{"n_layer": 11, "d_model": 256, "activation": "gelu", "norm_eps": 1e-05, "bias": "all", "lr_mult_qkv": 0.4, "lr_mult_o": 3.0, "lr_head": 0.015, "decay_fraction": 0.492, "train_tokens": 567200000, "steps": 4328}
MLP neurons of a small language model. Each row is named by its layer, matrix (up: input weights) and neuron, and shows model dimensions 96-223. Each number is 500 + 50 x the weight over its row's rms, rounded and kept within 0 to 999. Numbers have three digits each.
After each neuron's rows, "fires on" lists the tokens most often at its 100 highest values on Wikipedia text that the model never trained on. A number after a token or word is its count.

L5.up1008:479543450379462477475484560543432519544492517394601469473585389527523592555438481524540525459511586469525509521480551550548566571604466483459469445513513586490414425524496536481538530450538515451439528471488444599509500485457449554486426497573527504429477455505533474508537535475608608587514573439574522552550402521498473510575480568503533394526543471486463468505627526564467492469478
fires on: " of" 43, " whose" 6, "G" 5

L5.up1465:557525506574468460609490464612462519426486532499480505526543518478489451584543513555556487544465582479480551527489465518629399501565592410553478488486585438544522513438528598477492493424449454523471571468531428459388531498424536467558398495420557425578504511537510544427548533517553508470510542584522563455537497529453486434531549481467485499460463355486410475482538492496466480509533
fires on: "." 18, "′" 13, ":" 8, "," 8, "-" 7, "sc" 5

L7.up1348:510463531462415586590393472464488461475553546575437531541506502568454509559483508521544478449566462516470528461502500562591443444389547477538570545514452446492515411418450455452493548496645449581537513475524488588488408456418471497495438576509505534454500546567535474498510568605459539469538524487505584535495440440459527465488475491555503487549529488557537505436496524463424524567466
fires on: " Br" 17, " J" 15, " " 14, "r" 12, " Pr" 9, " ph" 6

L7.up490:460512445509459433460501483514565531416510438434496474433535596575393516475465530518575497372451470509489529531490527532469512526515423438503592525443540555493560490537485480538494549630485472498492640469481535546449483553396489594474514489472501476459468469486514521520521400537534542503506540398451519514424525518545417553508548421601488361532499489531469566491503413567497496536514
fires on: " B" 24, " r" 12, " ch" 12, " d" 7, " c" 6

L7.up820:420493451533430526465474469520487540573442526530510500464452473480446486403543597524511401427539540529560522587439407477499478653500557491471482519489443536510388496537498412465464562477536474520457613411541530528557511516521435419513593531492602507507445527529495556577550446500534589499428486447447528451487438365456493580494507481526531483528426508544441509535605532529527526484593
fires on: " " 44, "–" 13, "." 4

L5.up288:432513420489472454605451425511561434582456523516509533488469462516508462405359468536447536459431448557545579540598525559532536493461484505540483485392435428437579582421525534499415378511492536594563507534460456511445557449440536570492467535571614542465500536456489455507490477514574578502498501488431482487465476429474547626491505501544493482448408589504584569533460514456484547498532
fires on: " a" 77, " " 13, " (" 10

L3.up300:472474501471531492561452534506455562431500507507516493426402395495569434480433469521540502521390475454425465498488461503447530492480504573483550465475486464437362441432480459489568455545521457467597526513465468548539423399587490510549535536476496530463485406429490530465507303500495519594475634419550528460550445554501514441452438498532488492471525524584563536443498519526534533390479
fires on: "an" 13, "ia" 13, "i" 12, "ian" 7, " national" 6, "e" 5

L5.up1001:450593465480510538480534484463413541456481499462481476443452500531467521515468520514503475456517586445429490373447510470499488505477541521493484494509579486482504451498459408673526484477447515466515472504562550558582561552485399459544533479626436583467490560522468518433425574444555441499555529449582527541471561450384457522496546522528411572514525534466533486583527471581495439490537
fires on: "," 43, "." 15, "0" 6, "ed" 4, " brought" 4

L3.up787:536507441479528472429605540516478574461489479529535478511477513562519439473543447418523461482533493567446414461480489429414459496565448365466504481490451532520536424570506381443518432530449441546442529457455514437543511432446550559494420486600403530581500524599530505464501454521499524505552422522487533504505512478525567538533542495498473544467550572437512515556393504550482456496407
fires on: "v" 24, "," 20, " |" 6, "er" 6, " and" 6, "ur" 5

L5.up823:448547480561558464455486466508370499383468463469549446490473522485498501483497408627480484512439496515473551467411443564512484522511459416512545549554426538562523474465429456459489449405462526505451543452454542542525504440496529533447448420580598469477526544582503446416483537477514532522535526457574531451468495486476574404436414466510456474489525503507542482496474503484509601569432
fires on: " and" 28, "," 25, " |" 9, " Best" 9, " " 6

L5.up153:563416477420556478490577473460573475414485616529507578507428415500516388501522444457551520523505496462464537482474489479529505538539480506461528498500494467466585511476459418527499461438559440532442571525507521471598502505532609480551462550527526457474496482566583528523472462465470378486563474378502436539358509441545511513564435461513453495396428580514486494440483491497440451411514
fires on: "," 63, " and" 7, " " 4

L8.up560:524551544516517443448408510447519603502453513522396515520530466530503470466460510469629593548450454527479534410490548467477471552508475530501579539556567504451499397506398470478504503465572528479549471544523529458356537564508529434487525487482521519520457405476476556545440440570434465499420484483526413482548468495454479537472443492520453461565462579458451581499541529535508523450486
fires on: " Sch" 17, " K" 11, " L" 11, " Z" 9, " B" 7

L7.up1103:497519459474496524442462480502511451516436507495602558479494534565446500543479465570464477572527535526498491513524499555500571534483458467569467373532560494606497515453460484476551591459521453586524536604413511543512518574465492458516426406455475546613477446521457532506473518435581513542565426462519526517472513507475566555556552514455535442472484488580455447477528503511486508491433
fires on: " of" 23, " their" 13, " those" 9, " his" 5, ":" 4, " |" 4

L8.up1257:547438499581507581514561511515582523537549431464534532502425507488523568516639456467435439529652504497435511461524505441487417507523453512556544447537420523467509465450508495553573440399500420488547489477501506536429527419499460444526524542466478368438523499483510522437561599577527544527554591358497472459486536454417467540488466566555487516527507503461527581461512461466510490432479
fires on: "-" 30, "i" 12, " " 11, " \"" 10

L8.up283:499546548455584487523454486548491400448424570436487513504465551470431535545521469507508427557519482435544532439467385474530409524594558563543526436528430533611482419518497520415538570373548444452498598491434462497441491520536564508472539527461497512521452548456530501479501537536381525526560439510487487524438482531553546455480487504461529461421505508523464617567492493545432495453550
fires on: " I" 20, " U" 13, "I" 10, " K" 7, "U" 4, " V" 4

L5.up805:435453537529464434551437532502534500558468490538494537484500543459492501467411542485514445518638451432424443474389474451427501461538500521425533527457528459577458476449555494621438564509475443511519557489379462470533413476480482576460523572560581597493579591496481454474429563553588551573507504467556471557552480512482430503591549489549478489450429449389542521525559486517501445494424
fires on: " A" 28, " La" 11, "-" 6, " football" 5

L5.up1493:542499430490376526473418454553551465493437514524422523514514519563421507500425491412476478544514470600452477420491456551496537521405513485540501495436462480527454494501527500505534476472565496546565544503497505527451594510582548566501490621463510545491587579468480597488600489541529557484503462490439487501508476407453537561488505460581490435503419562486515460600418531521467613493419
fires on: " a" 54, " E" 8, "E" 7, " e" 5, " of" 5

L3.up835:557506400500497545467577458470519533534543448459420438541397439548485472516556546489506465459565540535532454519446509399516486520567508486460463425472497537528499498534468422453512459438478559509583456586417529572489493534474389418444480524496574556513474460599444432576522409484552520496520546450558567468541538571561514492570511604542502482442576375487395626490529457468484481517529
fires on: " N" 25, " n" 23, " in" 10, " rel" 9

L3.up1404:542506509490454539424488447475546430543523495472452518499487550602550566690524516607444456362444436467490458444529527535511435457560444574515557491507520515514461525511508490514551498503534458526452616580476476530478527507522524454500445558430475455524532538475473450533456456442462445509417612536530602505507471565542459512574552482534507479543527519457533491392472584561498514486497
fires on: " of" 15, "h" 10, "ly" 9, "c" 8, "p" 8, ":" 8

L5.up756:617484481553540465528481552523579444510446488487477449502466530511576493514418485523569479489394494527484528532542503588587534432458468469409509573520520518482513465560500553478515488452489517541471436409466483446571539527380474502461496457497577479471485484504590506485449454476642430573631559634541466472431492426491554467561475491473531476494479496466490543522488492427399509345591
fires on: " he" 27, " n" 23, " N" 12, " He" 4, " qu" 4, "on" 4

L7.up837:557609494433497563487498427446512575506483429469500565484433575491442549483397452561567548399543390520531552523531411465474480536570541532534427546517495483608595562542471501409428501507486457632450425527482560552495494485497581451416484520484503535562476512530480446502570563536532475526442514512538441414498527511484471552549540452472510495450540567526536545498435501584481578526542
fires on: " Sp" 33, " sp" 25, " S" 11, " v" 11, " s" 8, "p" 4

L7.up528:523561505543489510566559428467551442463380396417446555508584499524503497541428507546492475564438548437518564481473411512642504517487492474522496473534484420492432469536429494521486584518493466532509458403434545512518532482476466455542510540551517492427525495498497578596500565484526482510480506525542616542463513503502516534456537491493475624460464411471458497480467599475499447613538
fires on: "." 49, ":" 22, "°" 5, " " 5, "," 5, "′" 4

L8.up617:489470485542534519519505560461498497470470528475490496483542547557566480523490412517595514598522473403521493476517460496556441452507470595419501428487512496523403538449452500502521452474539532521537516616458542554524511519458495536506532421470458494423500586510560471555460567522570496530465571563494498503462544504528499515528551459476454447567480578458515430422459589456513420430512
fires on: " sp" 19, " Sh" 14, "ah" 9, ":" 5, "h" 4, " qu" 4

L7.up1213:541515524480564532497433574538458463533504444457562515453487473512456537546508501456560581375538482468479524487464468423529547575511465414562557533469576391525422445517548477470581375467489499628543479453526522520477573523573480436498450521542443425474566493591548505478528541541471554562469484527571504400416497421434488607535484566496481506503525494410565428461450583506416563501545
fires on: "-" 39, " |" 28, ":" 15, "=" 4

L5.up412:414562471451545659488516467513462475533581480452514485517477528518470532515501552457565439555481515515577421574489527446569526553558505511556519518481417382532513436502353388531544455489441463458554461493474397538575460450503476513502476481504536494483487580478520453517494570515442451528538558544504504473458539493369489516405522474474364463601521481497368507491438495494509455490601
fires on: "," 27, "." 12, " Mo" 7, " to" 5, " Bo" 4

L5.up354:452545551475517494523517537450548597447652586484500416489518397546446502570435518458394513472518502487508585516451569493469555490543523574388510467452456486523521594526515448507385581480459498520478498514451512473473501558360534518528486524585443480526580528518472450543600557591578502473454571523505463546452500512460517485504491576550517420547396538534489531537499437611492425515540
fires on: "," 28, " and" 11, " by" 6, " wrote" 5, " &" 4, " served" 4

L5.up896:451418572488486573461522527460484508455465368574542548437508458562426484443443542424480477473546534495514446586551496520545450489455538476484526583497470524360576553511504520600506496516542519556498523515557557618433517537405412559527530519474481557525514531451450530502515428514563480439522483406518490483492602401579499487447482472436427513434408531568443516496449548509484469534546
fires on: " r" 49, " d" 13, " per" 9, " on" 8, " rec" 4

L8.up102:441518506478507446534530561419510450464539562502435601514471467499493479493476461565533550505517416510468527504513434393577574560568501485604494451487530528488493526533429560468494428501508518529474315487552493489408503473511446537448570442515549594535573413481567474519469445506532472478534494551521494435488456516435533485518514507445525466545501459519467511554520471501405514433424
fires on: " K" 15, " f" 12, " L" 8, "F" 5, " F" 5, " w" 5

L7.up1402:445489483468550496585450465465414560472378446578546436517584558524578503548412519504577449549570561523507431424431533528465487479520514550598454441533487489461486405486491433441377417442449511473490474438506623486524477497503452570499469589564468535543611530452585494547496470462553510566456551471501436494498492467602520461555484500509538516467467494509436513447459602494555609405494
fires on: " K" 48, "u" 6, " k" 5, " al" 4, "201" 4

L8.up903:504544419471416571602551433420478551352532367505503545385493526569513574439470531464555523453490506537490532514487507498446571570555527507508468492446490510474456537547399489475478470457480472531456424464381456540536538549498647467517513495567521516463471531467495486498491516544517535484514540456521524456508607456583443435506424496447560475484440501442492457549565451581510590451509
fires on: " S" 58, " s" 19, " pat" 8, " cal" 4

L8.up576:473512463509587505554523563458554530415384506473493514491634548522539640504539463459524501483428518493413390407408599459545496523506558527389512539482475420533517504531548492489451518476530612522531410471458486587486517528522488517421506432516475594507496531424561528509568504521530517531568518470442547488484546537521481493553486541556447466502561455497474445466485569509458459439439
fires on: " D" 35, "ad" 7, " F" 7, " g" 6

L7.up768:477565491536488502477593499486494541433505502476416559484349475488515517535476497491552637519463524491417530498539440548521471556516510516542609543432505450447454560442542478416447498432453424558435403467482508519546392542469495441511504449456571558594494522498520531528485617521457526496511494491557461495590584594470474437423401556474473557460488625506513499441432496561431475432443
fires on: "S" 40, " sp" 20, "P" 12, " Sp" 5, " New" 4

L7.up1117:443546626541565494483446563653566525431524452486510556428479535541518502510465452508476526497444519461485438489503480490482433535435479558452480532559502526440480457518549472489494575419462540449445507512545470548512395544515477527488528566504467514514490467449497489561492494482519435524507477552382478473525480488466538378536451451605507492485428642531463452565469464502453507548529
fires on: " Th" 17, " ch" 9, " w" 7, " Ch" 7, " W" 7, " contin" 6

L3.up370:542396506400436424472499451577400489461420496474529515520531469516457507517459389581525596565591556504453609490510439488542535495503515460535433508535490519495436442475497480467494512412503533495420541576462541607527411598478516508442490470573492499580533502404430460577519489487506579465527552450475473531485506459564516534484508486473465437447542429584523410607456474569474426463448
fires on: "ay" 28, " of" 17, "day" 11, " number" 7, " few" 7, "y" 6

L7.up109:569453452602511462466486459514558543511524491453396528489543527450601520615546527481507513552410477395536521522491509536487453524504502428504472479452536546566428408586506418522533487584462543526396493492431478441487477561480426518464394528507567468490476502539504489474488496493412391526522470548453587542563552507543481535502407572445437622529529557423498491470478504454505492529566
fires on: " an" 25, ":" 20, " " 15, " An" 6, "ru" 5

L7.up563:457527523503538555525431468458462499531369460506478433518491531492428557480520417488455552531496447468524448657460412472490499441530526589520537489493482461449557560452479513496518483564456499567525475462428519489487513476420442535558435528472444574538555509440537582484533523486571528495498553571449405474503545540468487488444519457511484460551569479457458528512502471520562390448501
fires on: " st" 20, " E" 11, "." 9, " to" 5, " ro" 5, "em" 5

L5.up1451:489528517540521539447506619439572547480502499483552551472567457542496562503473423539550534445481507509509541448474537427541640532467467500528436430463472548455522484530420474492493531478489507460494477437463437468457528435445608431508484478567463481444504507558609416600441445511429542530514508503527521467517467521606440508545524502439481443508524478585582399495532547560523489573460
fires on: ")" 31, " |" 22, "," 16, ")," 11, ":" 6

L3.up456:473497422536477558513481497420459528477492507518461483472483573520457603490336476453474457465329472535550639536514490522431470494574545540532530424492469577434422420454447578369567470459571485579574491470530484458550498492492490578521507532461483454434432474523501464517579522485529505588422474497517522496417526478540515521488555515496495473518467578510445522496539467517479433529511
fires on: " the" 34, " in" 13, " |" 12, " to" 11, "u" 6

L8.up1150:519565566516424549592544399500472562487510466487558455446523520446535541511532491456540526403529475479448591385495559565493530499463524484500462422528431465466565508589410525496518488444542395448449526482494442495411468477445456487464377462472492546491536540480512507476593476537449537615560483597542555551495555494536436538477439457496529520478399536589510518513508464531462518580516
fires on: " N" 42, " D" 25, "un" 4

L7.up1219:549502558543555546514550509583487507652566508628455527494551412507434549504544558500386480498509440590460487505472539547593451438470401431543486532564428447389541512505453572452482492474572492602587539502458433477525420496483518560542434567453510482502521522409423525474489496494579559532477521509481457459525471392475423448496555477506504553596473444498472586461554488537474418492532
fires on: " R" 37, " P" 11, "st" 10, " " 7, "ic" 5, "sh" 4

L8.up638:485452517430476490476443457487594542446481520493392440367503571526578504588409452517582460500568483491537534499493520558459573487559477564488535480421476553543501542539515542477520504488534402588433458535547440453468459434591481542472472474426516477483431478494528572518568477496474502516387539471536615478528520513492518350569460503496497482552488453600474547523421385585479538538483
fires on: ":" 16, " in" 14, "On" 10, " from" 8, " to" 7, " On" 7

L3.up150:583546560497487553531573455577621377458553463471421540583459539440512550447541588548427469494375448441413465530466510483581456483501532561525466449542511426561466437531455555453558476436562490453553504493502511491462528521451488474505441439517511475520576526532523460544497584471533472495401513437520545474535582552449512495519516528545502537490502509507473579568504580426513462446542
fires on: " of" 15, "n" 9, "s" 9, "enn" 7, "i" 6, " Mor" 6

L5.up145:470594444564468552452525553559500538496514452485554426521513526526450486492429476545453408479409565383464519496431553527454600497510584591461468542456532628481592479505482437506503413473544486507498512507564437496500518481502548495543466557532504506457451576521541490521509391503466486492489539482524490508546482481417476501523459554544459481497551503457467496525500457535541412534544
fires on: " P" 17, " G" 13, " R" 8, " F" 7, " W" 6, " M" 5

L8.up753:527513557468468491560467539500435412502422485518486461541528424511553505553497501530438511511507528558590538503487512556453487433500512423491474467483488506558559406438504517509391544434447498502586468505370555407481440542482437543440462454479584458524496501522533516401570465555457531597590504515498550476524467537498538382518529569425462395440634505466448475453584435495519555516481
fires on: " re" 28, " " 23, " g" 6, " N" 4

L3.up739:551463580546564393554526505548500514430475471455473493467566438497479528513498538561552523437493512418511545468552577420528433575430492540494545534415536444453476459543437460491483498562490495483400504519460591521423461425477458377483376478421475555431459532575516518483466499557435487516492485407503540475558487485422492545508549482494493492487453516486483497427528642534507530546598
fires on: ")" 31, " that" 13, " in" 10, " ;" 6, "\n\n" 5

L5.up738:435478539496490537555475471562501609475527461492504545609500495570373503478518553475411485566479490382545521523510481499473457537511425512430540497514477485464404545538474443473473534532581504456521562529424504491471488527498560526549450502409531523480404525482545463445476427484539465486488449440509589480483503458559500506619559521559477481526476437450506511491491448532550358498438
fires on: " not" 28, "t" 10, "'t" 7, " I" 6, " th" 5, "-t" 4

L8.up67:510507459555507505465470580472511547418489484511482452536493516551445532519448534547471445491472599508471479480473460479425524430561545574467576471496468464485522469559508502449545497477435474502399576402474504533527549560479438581406544506499460519443468529482536539548553460568525459574528562550503522502503485528489466586565476482654571468529591510521549541480423511495501440392516
fires on: " G" 36, " H" 12, "v" 11, "|" 4, " F" 4

L8.up1102:511545437534385503433469450439457515596616424512505539445494460510536574516427505505470488612588531518507457597481499515519419423490451526494570515520559482518547400391467519446494539501497475494467570578479402582575467470489446418505567496553483544556510484506442484503346503501472496478524539434463503510514505503521483435508529564448459477532518572545440462520405523473474536459574
fires on: "–" 39, " " 12, "193" 9, "191" 8, "192" 5, "2" 4

L8.up823:458444511393476549488507357577498464531506477460547565497477490500472493490589503489491519551545517562476494524546558436509463395441518588468484485485476524412472492549504504546527546422468481556604598503471495488465511447558548422519511424478443497595601452489518472523510495612452553510564603504505477552514481466450413468605444437488487544460549480444551546508490446529548615447461
fires on: "M" 36, " \"" 21, " Al" 7, " " 6, " sum" 4

L7.up805:431456453483466500518484496542615536560534437484505482537554612536483500487598561542462530468477478538510469450440492531469449601540576513467492511520510380570522512539489553515623440481583555614430540469411499550567514549408508438526516468506520514440515430550482497463470442512540574500605567398484460526515472524517489533473456514482481458442563499539480589473486553487509466593521
fires on: " D" 25, " d" 13, "%" 8, " rel" 6, " most" 4, " cons" 4

L3.up1217:516511436506484509482504439556399473588509498511511550498482489527563412445515452537530441536494562519443497482548491566536476494567484584494510554522560461544471525505441492580529537535540588530450523631487487616463525446456488460517538446468474468511535541398432504541490551485523414534601433613486410450482526518454489505539471519541464552551433442513444510476616441508511470513418
fires on: "°" 24, ":" 16, "ly" 13, " had" 9, " of" 7, " only" 5

L7.up403:591535519490407444417440537375482461531440448568498548480541459428538453505472535415491518502496541490497451598398411618538493499563505505504560567522434518466512525463521458455478482590538554432570584494597516463472513514463540596548500442590502437492492468522513522450515416562494531470472496433517384587496526516590515457477482543537537409524502520507459457462574554566409527421485
fires on: " st" 28, " St" 12, " " 9, " b" 9, "es" 4

L7.up1452:483549546649515490497451476512493434578519542487520492496546608453589495396457482519409559450492435480501440561517341570574487440466494462520480486541469525510482452541482505445552505460420424490469592506519474447507555516410476477567514490431585457488528565544513517430558474508544459547535532580511571452514505510499438456472493500521469506493439526535489590473539484524448527591634
fires on: " N" 54, " n" 23

L3.up606:422524535658601549571564455511570489525581549428438444537509509506434512447419633399493484572522494462554433521453505577561542602491488475513393546504379522474456387447488470530508487423490522521429483484503525434451527448439448410440545513545485461530476561556572430548541464553522503534508495524478540493501455532526428513565473444503483442474491537520506410512458517502510480469527
fires on: "." 47, "ig" 17, "-" 5

L7.up1189:477579423456420517526507545462476538445536472431494542481525528518504448462508575619532450448490474527453502506474486548632499511458506488450522464476573466562575484515496494450423502565467609453465516581548536462520513548415457484444511471536491563484495453476560415453585549445498575477461423492396507460423534542510493497478538427550397527436483486464566524467450537452484637447542
fires on: " R" 40, " and" 21, "pl" 6, " s" 6, " r" 5, " sl" 4

L7.up1184:544506572564467471485528546444425605542493469497557396450439608452483531494467527406545482422579548508515432430499579467551463446439432505436553455475442475381417536513482413549477446481555515566606560483584533572516452493574426506531543446496489487525395496519566528487468478467559510527467430460463461470547496536393622527496449495447409463492529543538537522562483593493499565480438
fires on: " L" 19, " l" 14, "l" 11, " Le" 9, " pl" 4

L8.up1064:517490511480477484511516485495464539446542460485550396516467522403419602432577484567491442542560453556560486463573510493565514432532543468489498488578465486524633488471494514575504524539537486525576546394408447559480457493473521602484446500500485450562549544513500470488504393422523532464470534485567542559504597570433414523441511497568502457518646463493502582500526471499550461454554
fires on: " M" 92, "em" 4

L7.up158:481514421580549455428554604511476456546513571469552529534556403498500383414600491537493474496401516467515512515528403599475498477487484538518475554421463493476548487535652439443571518461538461489528545478508474474515472453507526500514552473462535425488567527520419597502522558558537512439591567481546587401465458496511444452480537565508469466520422560572514531532476555523553576534580
fires on: " his" 22, "." 9, "h" 8, "'s" 7, " His" 6, " he" 5

L7.up1323:517406575548544432607477591640508520482446418466514404461542554554536585522474516472453483578471568426530470490523548583500506443398553534494569426551451434475477444550418387493504449567424429484531479583530491478540580499549492593400557416379555452526420497509488482489463494638491572549495466478564476536538533562543497473554500486524499490452499578491493535486548459502583409450529
fires on: " not" 38, " Not" 6, "ot" 6, " can" 6, " th" 4

L7.up677:474492499545483548503401548582553443477504444431488545499464442465553560616451493478504515465464535530693507487466517533477494529486392519474490532384531476475539427455487484554438548566493510495446487547485503533557514513532442464490518463415394460547495548480473456546483483484444431408395441517529533461607561552596417492421511421491430502533545515550512547487548440543455505442605
fires on: " " 56

L5.up509:565501490469510516526535426582502441478534524495446471471466533559458436487473437578448528442449513566604493547481423477380597541481497451422521461540466414475468481554496515497500503488488580563579452533534487478499559459469516398461474523476574522607553442534544427496486462531622472501557495555461482509480419535502510547527433473508498470521480409472508474573425461563437517544572
fires on: " n" 44, " N" 12, " for" 9, "N" 7, " For" 7

L3.up544:512546516532472563470517473534492459534481417484502544357443491534500468539508577470519551412477516536435535467571449506562480507442444508469408487505608473507605446541480593536489460592524434537446485496418515512529570463466447465487459504430528438555451477389436583556425488583474542524419490423518560375520457563536481543474460534503502565536513456565506507477471456511566453480591
fires on: "," 24, ":" 12, " including" 7, " addition" 7, " " 5

L7.up495:512468474531489501482501539482470541506487527508472442447487477460484645550543420473531549486478634537579483503624504544463544645473561421538476532550502561501469477456536519493511434539437508476598500386541434544468450422594480549533471402401578520471504475499445491488455487526521521500434384554447460495459483446472519499559521500464453577494499577462630488583479425508512559498535
fires on: "'s" 24, " his" 18, " their" 11, " its" 6, "s" 5

L3.up541:424463534448574359498464479478527392504416437549412465497434481535493545516540563418500553478623548416485449472505408417438510512609569518540451519561533518491489397463499483434472453475511527407535568484524433421478492551558514522501486608488387650540568522473483413506544520520466468536458505465489454571493553494488467559456421576598549447516397466471509497526484511512512462500585
fires on: " K" 44, "ly" 15

L7.up824:491444483535527470489521587526486479590521459489462519551499519569434530500455518451597306495543560476546472541550582540558494420451488549413445508436538456492564409551572475430502373478449508570582485439511445487502478501424561545531500501505495473475555467550488569546480462484545530511537437505518598428541497494520488574628443488471496518508357548442377501476476467510586504513563
fires on: " he" 40, " He" 11, "He" 5, "h" 4

L5.up620:498605450459494470595514546556435570446601486515480498381572476557493420491576550540538538455525468458402528565531458515543508452455456458553489504502441459523458429496541523498473572472553436439565547507468526513524501502393541558495556547531426618477458479528540476491487522549538504426494506497475550461563455580514414455508460581539504502557534526472532499594517448515409529432496
fires on: " Pr" 25, "r" 23, " Tr" 9, "pr" 9, " gr" 9, "w" 6

L7.up769:475423554513523575527528434467485482472487469407606431451506498479520552488564548548585524473374470610458481505474484485559528508464512592505511449580506513430530516594512523505481475442572602514471467401479453567495503595459565492549399493498467481544433541438552477467429592450478532426539528563555398589516525483481558428512499564581429472525504439475454583410537477509551552559500
fires on: " M" 82, " m" 5, "ification" 4

L7.up1479:475543447572551489606566512565481475557455519511459467510538473477430447477477565595482450410423572514541426527516547416567570577508450513553378497396536527432416509565498442483578560481507505539484436388454579460515582523461541442516499533417423550407452548501545477512435483538516543520466521543432453524549425556541456554535451508498445541537471460519511457479523528481503550513535
fires on: ")" 67, "." 9, " first" 4

L5.up1208:501418560500547432541437498516426497503453387551549576459445539585485435537566559460460471450424576446514417568428487489573550509492490581483447531479404502418526426533467536483526406473521491425483467591464557486419468539521523486487480567464447422566524498516426498492517585514465529442576614424541458474506511483467507455449465494509544488529410457510529508472539478479500445465566
fires on: " w" 30, " un" 26, " t" 18, " /" 5

L8.up623:558499513499560458455496445463487468462537579512499455476632460536427517470387481492505530548498518489421452449555389528523499536596516505561426499518524479522587477551493505624472504510456508439489516400456532465449452517474558534422474546452495512447476493501482539507464528476507566491412465567528458450548551446476461489542468448566455405562541484422395581505537522516406486477523
fires on: "ing" 24, " the" 16, " Bl" 9, " M" 6, "es" 5

L7.up943:587574430481453491538543515512601529574481470483536494522457547453477476451508580554446544443448418579475521477431440462484445540488582475430434540516554496564533465488531476462408500514511593573525432414481504558582496568361471508450551523476478543455408585476551608562563452567535463514523549404496560442454523506544460478446462512540510412462463505454463500559532536487484500505509
fires on: "," 94, " D" 6

L8.up1299:532568497559532404442496575589465445514514534509518488483456533514470442548568539578571393536485591458474461451508492506494450464552429539537508511595448558440554520497551446462442549526515437469468444561479461456486460500563477546482461548490511513599584494579430467574511559444531486490472502442514540394511606389494482506519396510556407443440544517426419583500471473557537492514573
fires on: " H" 41, "h" 11, "eg" 7, " h" 5, "ik" 4

L7.up33:452409460552527486467429556460447538454460576491534526524545496496406468482532471496492515547446547479446508518431432452534487531487469451503439624455564661492560506590534402460472506483501482528373412464560449456444515526519583517480557418568450486527493534582481444436478446543557599516425468530493399496517452496520459521518530649578458460572581464484491523443538475606497532499559
fires on: " M" 46, " c" 13, " T" 11, " not" 5, " C" 4

L8.up603:423411527545506516469390446532551513570404528553466488536499551541473512441524499489403449503468539602452452597454509387474488505441552442519576575453411479567507495493490499532536501471495544487554486421482484559542463459498537463465514376519519524522486511525554534522507489496523409547452447392480571467540436481500511566549528482480518549543490525527459462587537521581472474450503
fires on: " " 42, "–" 19, " cap" 4

L7.up1286:587499464568482459461443469552475473490511438555503496517544561438498446525505460485487562489496492488430523511488433520491526504448482578467488432559401556536627470597403467509468516462493519480507565562553516557446566542516495484520533503535531490555601513501479488508461559498537510577484602518485417455502468574468454486604521521553424467432529497502431586484507505641586444457509
fires on: " N" 21, " P" 19, "am" 10, " S" 6, " Bl" 5

L7.up182:523547503476427478560568470575501455497593389455554456593423506549444512597457564544521514510540457493527459468463567469459533444531422566500456514452528469358438493551479508542419516530501502507459515521617563484472425445462469483609454596520475535434519473427505470460550540514448505383568508483434502461478470436443537496516481500582452675489475425432558466461548459448442594527500
fires on: " R" 38, " le" 18, " r" 7, " l" 6, " Le" 4

L8.up515:555491498424573436459487528553477486501527573466573493513499530433528421438516439511474500551451494519520339428535459471528539441354532481483557536451662522504556428541559449413594470504414510496554482503449587472588506479570581539497473457470489526453479382516476438481465513477440501542436597511458513503424562553473402464610551493491540512456517465533535527501454487612399530392496
fires on: " the" 18, "an" 8, " s" 8, " Mon" 6, " Mar" 6, "ian" 5

L5.up670:410531468519503501489436505524437479469575582465563522432494544577525407543483462534554501499513373493538556492446468420524566469500506552497434496512558565541498445444523486489584489462500555575470563487462484542409527513467519532513495498456341442441522450471512543441536428580594511583481528486574546400494463536547387525507466515449511515514467526456551548502438535505385623476490
fires on: "-" 42, " |" 33, "," 5, " Best" 5

L5.up23:473567491577503469528426553501514431571520521578563441468502437549510508479435479523446448499541494476558418544563509475528559470480490422451384555492552530573463457532456470505477516525465503501429508466396424534417529454496515580557527504547489486521514513508460544425400423467512570502552486421506381506493542482437376478577551545583536454483557441580544571486540644554471500513538
fires on: " B" 55, " M" 14, " W" 12, " T" 4

L5.up474:446552468447606522567520507386432472560549503574549434445525472501555455440459576570574469503460526474558483409521484486485479546373508552499540476519435519399417503572500477478440500459549510490576422487482479507522507468581440503470478466452478595468439551499663404530521431526436458498454561473478496555496493432467519451508505575459474533479541502549422457607514505449494510536453
fires on: ")" 69, "\"" 25